python train.py --num_hidden_layers=14 --hidden_size=384 --num_attention_heads=4 --head_dim=64 --hidden_act="tanh_gelu" --norm_eps=1e-05 --init="normal" --init_std_o=0.0 --beta2=0.99 --lr_head=0.00573 --decay_shape="linear" --max_seq_len=512 --doc_mask=false --dataset="wikipedia_en"
MLP neurons of a small language model. Each row is named by its layer, matrix (up: input weights) and neuron, and shows model dimensions 32-287. Each number is 500 + 40 x the weight over its row's rms, rounded and kept within 0 to 999. Numbers have three digits each.
After each neuron's rows, "fires on" lists the tokens most often at its 100 highest values on Wikipedia text that the model never trained on.

L3.up413:484508453531582514511608411501472511490496521551419521408505422464483494530472549530471408532510479477447471482563520512576506499598478519497489484488528514473556510514459497573457466477564506551452485523543527471501489442519540522521542506500585504533541503505448478494426454488409459482499501476527398511429510519451538427501574491513479504492479531497473469476482492480446476516470504494467494423407530484473444520510459495515518492501524509473483501533473523551548522457474473513510518469414520465491511479435422506493484514510541509528521512441524503473513567414501480556492455564511507426487491421471446497549526478393504470523493457489450540493467518523538506458492532459567538530455543541464513494508576484429570555474510424471454435469532506507482443551501498
fires on: ".", " who", " that", " which", " where"

L5.up166:486496561415488500564591460515452546443474456510459496401557409520458542515470569544434496509542464489544491521498526530475478566512476508464422430546477468452528534585470484460505529483486463435533469503468501435459488546460453499466546491529518539487541483561511450504555507549453480524458612498526518513526463427512493440487542449511543486437515550549467517510453473501532467521442517585425528486546520468495474467521538494515475496538486463544485568492453570438550483546562510501503461520454479562453518458516547485509489527537465503524501570447445561548549546557473443501513566551484551445504517508471449504488503504550527505532361503524523486427458481553538489465419524495470555498492561505470509500563536515449579496438516523419526514526508442489493506522532427
fires on: " ", " where", ":"

L3.up388:514460550461533484510522461509540527468512414508488517468514483430455485516481455487473539498530491541561491575541558486463527477514549566489427477519521493494554466507466562512481512469521586610496480491512522488465443492469417444490499503574502502543503558392548544478494528531469451551528554483526518542471473522515489560473498503540415485538476542500497531528489510476507447540466511557490554407460586463556449497538524531510530498536459423545490520503446515470500499452546479500542515503455494489420499502547523488416495539546548512538491477485551462510562506459557471518461543528457467471473569522523541525558589550526522472477516419512459434419535500465493457446525381509548443499543542495523481441480518488442489495564415448451423519503442505496435526473483403
fires on: "-", ":", "–", " in", " of"

L3.up1321:513500529501405410546463511506506476469506499480490517461513474563513488508455509552455484532518449529503514574548595534521496498550564466446568429429442482492530494522500546447528533458506574525479459453534505488645482591535504482493460439484541536548534524426461490514464457450526499478560475475480473535486450499479574550499561501480532508451476510542453542515467560459453454418478495586521527528572519470479494505486457486474527507536473471530452498496469470494474518539536536467495509454520503438528528488514527504449503404495515494490506543488537509456553505470470475559488497489550465455470482489439496478481565505426516492527472529505471531508480467513446537566508455477536486447546522527514525435520534568503458447544515497501479545544425571495592464548519535
fires on: " |", "==="

L3.up760:499476473472573534492517529507498488479503488460462467395497522441444484511537559474466492519586491539466448438537546573465501508390526503445456623469594498539495486497502592508500490454532513521477529555474522546469469492519495517490530480561563496446522520529513504527366573463552478448463478488479527533519521531467389551541566484541492499487550553536534444504473524451501533454511472476508479479484456449499512519478528430446484380480524479537480540541505523477530555552559463508493539508471551548510517538485509525525461477473596510451539454402514455551452510492510425520503489484491436429511479527534525493530427480486457441531515488452462485548468477478460496466535511464503492461582518473466466459463534457520544461475499484445562458500549509500507491541517456
fires on: "′", " +", " −", ":", " |"

L5.up743:507456489491532485477583490486540527433557504471480524476519465509451516532435551440474475575517406501434529498576533524496471500527572515508501452524552425377584534524413419503485539505533488561505403472458519455472508461504493466472503447553542502561590536524479468519451473539473445466474496419497503536486427481516462507555531475499530538472558494499372504509496519497504461525497449495465584513409565455488504511531530490492494507497525493531481481466444539523507494531499509581447510527448514546378561488514463464469463567527547418532546579505541517500469563545570471529468494501518510509543463486477442471544543500474493477534493533490546532413494508555558442481475541496543542545462509470513519473505588470451514472396469523456474445473517524481444451627496435
fires on: " between", " where", " which", ":", " whose", " when"

L3.up1190:520479508502531488480519431458601499429458494538528551533528536464505488545427566510471487515514434516523460519514540602513474521509506449538513442543510472544499440464460527479487477495482529536487464484485518437423434533465455492464549471541528574555492458505519533491459495570490499467495497438492450467461486402501528483531540490545511491494563518494440464472504537408561525538439531535486580429459439464413462431518481458492480490546486510449463496413455461499502468528493460525479431490440524501508616524571486484534537504499510432526530559502531517590520484458571492568464543540508516444497561470457480401535551546557601497539421465566496539491495495448557541469489458572517472546495512505515481536442545526544486503470441510511509549520392521498487546525472460
fires on: " of", ":", " with"

L5.up1397:553473508448488466460506507432460473515519536463473501489526508507450481575437539518431499473492496574558430489516506537485510479536547502498520484556476539436523484532358518544515474476475507454450445473536616449525498578455480424462583532512527534474558579588521456450516513563480494502528492499430482512485437493446508471510522537501412464492518495418454531531533510499577494457479504494448491461483519505475498427502453439502501566501409507511503518437472495552489522515520536505539478539497479534532571520476477519484489500554544496514523469505569466625588479486574480517424468478505592460520547488474546453524487522485539461485366493465448518507517429507479520504466445548607487507510492495470540470526535501559428510459456474509521567528433516490528452561538461
fires on: " of", " as", " and", " in", " or"

L3.up1429:485475502489528414517489468477550495465480453528492488488528482429522454509458494516447513568526476506538513465537507494504497514512460534517598412480484502525540443517475497507548509505460541559495408465486506425476436525468371432486507394540499510491523490501473522497454460485556492431560443537482498500420553410420553499499493474599473521511530529498458547502506516493520486478429475528503537479516477481469463501591555475474501486507510543452471511398512470525527493521510460481446492482483485486499517507466541505445500485501462527556519633490482492541505467495558481547413485512464505486501569532530555506475586552504536477504457503523462498487472481481475476505449448517498499482546504535547521486484483633549496477493528497464552505512418493526503434516520435
fires on: ":", "===", "="

L3.up540:479493479492445491605534488486451513493457477489505514477529436481541553520490465535457450539522502524528491493483516526488496485537488480474604388495436512546575560536495474538523569458463539523497451524533535504562486532497486476494491395486465499480448554514476452478483496504492483433578454420538525528474467487475534530483532470550491587484485520522468575532516537556518503494466459569583491480545519492507470510461490497455532505499472476505485512482495496531459543521533552514479508440472491407504518561512479462431508504518422520481513578472488501573567562497473454534442489520522486524455503533562560437472509547521572500494477536503504537471542446436455498563513473428570483447503503543565500494510552606502513514469569518496426517529461494507541473505486449
fires on: "===", "==", ":", "===="

L6.up268:517480457446537455487483556515490517531533533485526507478545488526511550519472481470422456509521450538480468564513447457457539501483468558489486536527472509488542489527480474484494500499484520542524476487498491478561519476475438497493505582498512579475495576420491480429496555460508444556508583506442491492479470494496464547522484447527415494513494524461524543550465520497545520470429420537506501440510537485493496467526524542456526536495485514598462561473477488526529476456505504466513559537499531494460497534463450472483515469458503508548542526486588466566585508456522474554426570493516502535470516518467575500518491536493504455482554458518429557470476595492443501457497419538589507463480462560505567484491565497525477478481372443460489530491436524468455521507545439
fires on: " years", " of", " on", "–", " hours", " in"

L3.up738:583454550461471509451467509431451583503485459515498517420448534445443511499532520528462452539513525482569519518504506601534521510471472537494554510471523535488492509533466485497473460474423521507513502506460486434518473526432471467507544476501514539496472536429452525451467492610519488481540572476485405488524494533355534423463505555464390498567483517382513525478478482495577472477491516517502531459493545486503478506563537464536513514564485458523533511435467498512478548487495558513606479486489521460509521531609528501520490519504501378495480465486499453517468483448514486489474579451492584498504500553469512461532474535467556525546506430512513473538479520507436510506472430553552538492509488568443529473481486513432556472520507459446455526455525471461503402561475493
fires on: "or", "-", "on", "al", "ast", "ar"

L3.up720:527462478528444421557492543481553503523449480605496541438502453405514488499526487513485499507500573502493493607507490510452479486562515502536559498500436444497475497541431505461492501485477484500491380451471513429492408520508527481437518441460523524586489496598466513505511468556453451466520491500468409489495533474472557458480542480512392480483522523452487497406454499514519477470466515529477499462537560469498426479551492529520501492512462523497497512464554512527525532452510546487521450502455517464505512555541468516471537519527498453469498520532484477546553483461545509514406490538542526523470545483478591472528535503517501429488410498578478551498518497432426586537480519548532528461567528515500522513533503579427510491512515485502573521530455459575461555505480460
fires on: ":", "he", "adu", "ó", "au", "eh"

L6.up724:585548539511557445548577512538540550490478470510484531533471502551507578562523539470551468479515504512581503459566513586481506535508532482496506505540521555488522535484507489505494384542500539447476507494492534445467502595460510495513484559521528516478490469394536494517534465510535474503509454457420494537481458415474505497558542554520478548458525479472555440479506477499523462437542476442515516425429488486456507487563543451428532464528498464485538508506472475547470497558590436474573504434451510448535493559465530506482508524449558480550500495468506511574515526458476509512551496517475508460531489513475523518484574506480511540533503450489465450570470504556434541438494455483514534584446485483543486517481512562490531529446441511462482424485544529555599494539433494
fires on: "1", " at", " to", " in", ".", " AUS"

L3.up407:523490544497522470497577484526509515497492511540487462452480509439523553486488507523493532470498464467503492549516589506470474525543424458460513563494496501552525489582487483503564491508564515454518479484461509492518429563490463460419609468588554506485508576476575482487490523557536535415508467442466404498481465503512473495494563495503501475526551535563490558463492530390509530514510499518497532498495457472534490382439533460502479494505498502527482490477504539464568508487541553572519525399532524523567555538525436498549515460455508443507556533474486429517468492540550509559487487446478499425520582532528574479560547492529444384498462476590493439513485481476499554530462469528455487528496535435433503476521493505501481463485432477512542498403467408486490433443456531
fires on: ":", ",", "',"

L3.up1529:450504467487465445478540501493530522443513461497574512445447587487497465527500510514471512577514465561543505479595520535433547480409479480483502487499508532490496540447479523531508484472514479499495488563489490473503538549428485458484560509565545485458570510535622459443425556526493502399433462489446484527468474497426442553581536501556492485462513527506448449527508499428501534454502523512551489449479480457494507449502568479453500529468493527493468449477520504494493496550470539572504539512451475549584540494430470471554496402507471425525520496471532506524472511521557461509511514536566511479544523528500534436560519505537475439537481479485496518549492436426513612475441456518529432535569513396455533511480525443589435462482513492465572469538490507499512537487464521
fires on: ":", " +", " −"

L3.up630:497526485455423437560509522468504521471458434462443516427524476386505502480549578499520524554498438516513532517506483523486522503497597490574525511554506498494500475599535498491479522552553543547462455502481512485452499483549478441547462499574517468486515468509525485447505450464533449505554514494507493534467544520446518447513541491578514612465506573527455509498480517447474555477483487594539579453509454463427465535569496492536482546562514468450520547504548495469537410559507502502439585461458560514450547531463477508511514470554495564461490522511479502515533463432560494531459551521463538480491492492535483554550489541537498497506503503521460467437540430460508477463487505494470498505569525486478457441488547618487518535548495540468487489566489485495496500477549378
fires on: ":", "|", "\n\n", ")\n\n", ";\n\n", "="

L3.up1025:490470566529486540443541539485607522334488491575498513460488564521449452508412512497478552591503442537491494520534551514481524503446466452522464506505475523522457473532477524477528526466505494552452494564492501471497450561496488474517494526524535527546501449500494556537435501482519492476470483459482494538518453518513528552551515522534474489490588544555475483421473438464497421544451514532505571485562508458509502407550482469486486533546470502504467507478460526525580554492433545493507490463525569530524550555466484467510500437507584472595554580472468526495475491403547505558508457447507471451537550449487572464481510532513456460542437444575505481444471503463500535477448450589455466519479536435509550567427525538541489496505389509498534473482433514603495552486464581
fires on: " |", ":", "th", "-", " of"

L6.up614:542495548487466475457473510462530540494485456491497585486452458493482500571517542521515520482542478584566431543514568552530523465476526504521539495442487531420509531461473507446516430524554555538466499531500540508464442528468496497465496523464548433510667492471456560468466507438490497460462433463489501496522419494477556543633470533518457492491495506476478490446529468502534439547472513524456581423475487493435516439477528441497499544440443496486536443410558495529472472555507513578500519430494516459467525541554500525511502524477564469512483531499528445506540549442575463507461534474493568518522501547572506474509536517412475503511491447512455486540517447515415541460453490494470523484514530496610521537498464498474487484440436444493554475504539491512491507520572542
fires on: " to", ".", " than", " for", " the", " of"

L5.up1238:498471530451518428497445430460508538511486436455494495438602533440424498459431529501437421498588432509508512497511513488486468487556506458491538479493505518501536514490459494501521544482484512536496498499481492470503477562487404450510563473483475561596579540507509515478513468484527465488523427490472508557521490423368533500474498501574534524558506512519508478521515508521482454532501426568502522502520596494528429524519484563513523533520396495570480506465420426523491518508553519491538502512512488468500499472540460515448504572552471507587482584561496549540526518468544448500536486433499501477535514480508516513500490483528510472522374502555517524475568439539464476473503442661586470513497490461551481437540497493471449483513501502518570555470474530544523440468551461
fires on: " ", " of", " the", "===", " a", " in"

L3.up870:524490520502370397520535561474548458483520463505511502430467471553464487524539537547478542505528404514482523532438625471496485525530483480545497493487487463472528461542518516518485538524556576565483415519502512504537474572513478483508437502491511510485485546468476481479541417479523490544613509416500512543478400458482483481491582521481505493453515541488461504459466504552540491494469459563509509507494504462451531522516474473512493544533439499509534533543485431499526502523546595507483506455560539421450496524536479533496522459555531498497491593437505530467490495491501473604471478454524492503483503534438483475475530518382484412561442501450484519429499489478412439522538448531485486428484547478517510491480477542426507494506490455483564537504472544483520484551501505
fires on: " |", "-"

L11.up626:622497510525522514503498454456508537449468458531483517489531474512504522512445489473465414492534541517545504431494528532514501507493454527491506507516518510535505544547452510512497474600470490461492483492528522450543472475477488478519567496475485474441423429429478455481515464504499505534463534510470522564494486551484558555534533496494452469490498545521454407505482512513566471521461450558498488452443489427470504457435448500443501479571493500524544503532475483524434502467466473490528519484506552482478606577470515518461517477496457533554469543510502483522596479491491448458563459486441559444508434528500505475454493559504475444525511531508389477545547517478427481454544478511478540480517520534552620549468503446514607576452484480517546490510533517540618449555529468
fires on: " in", " at", ".", " has", " under", ")\n"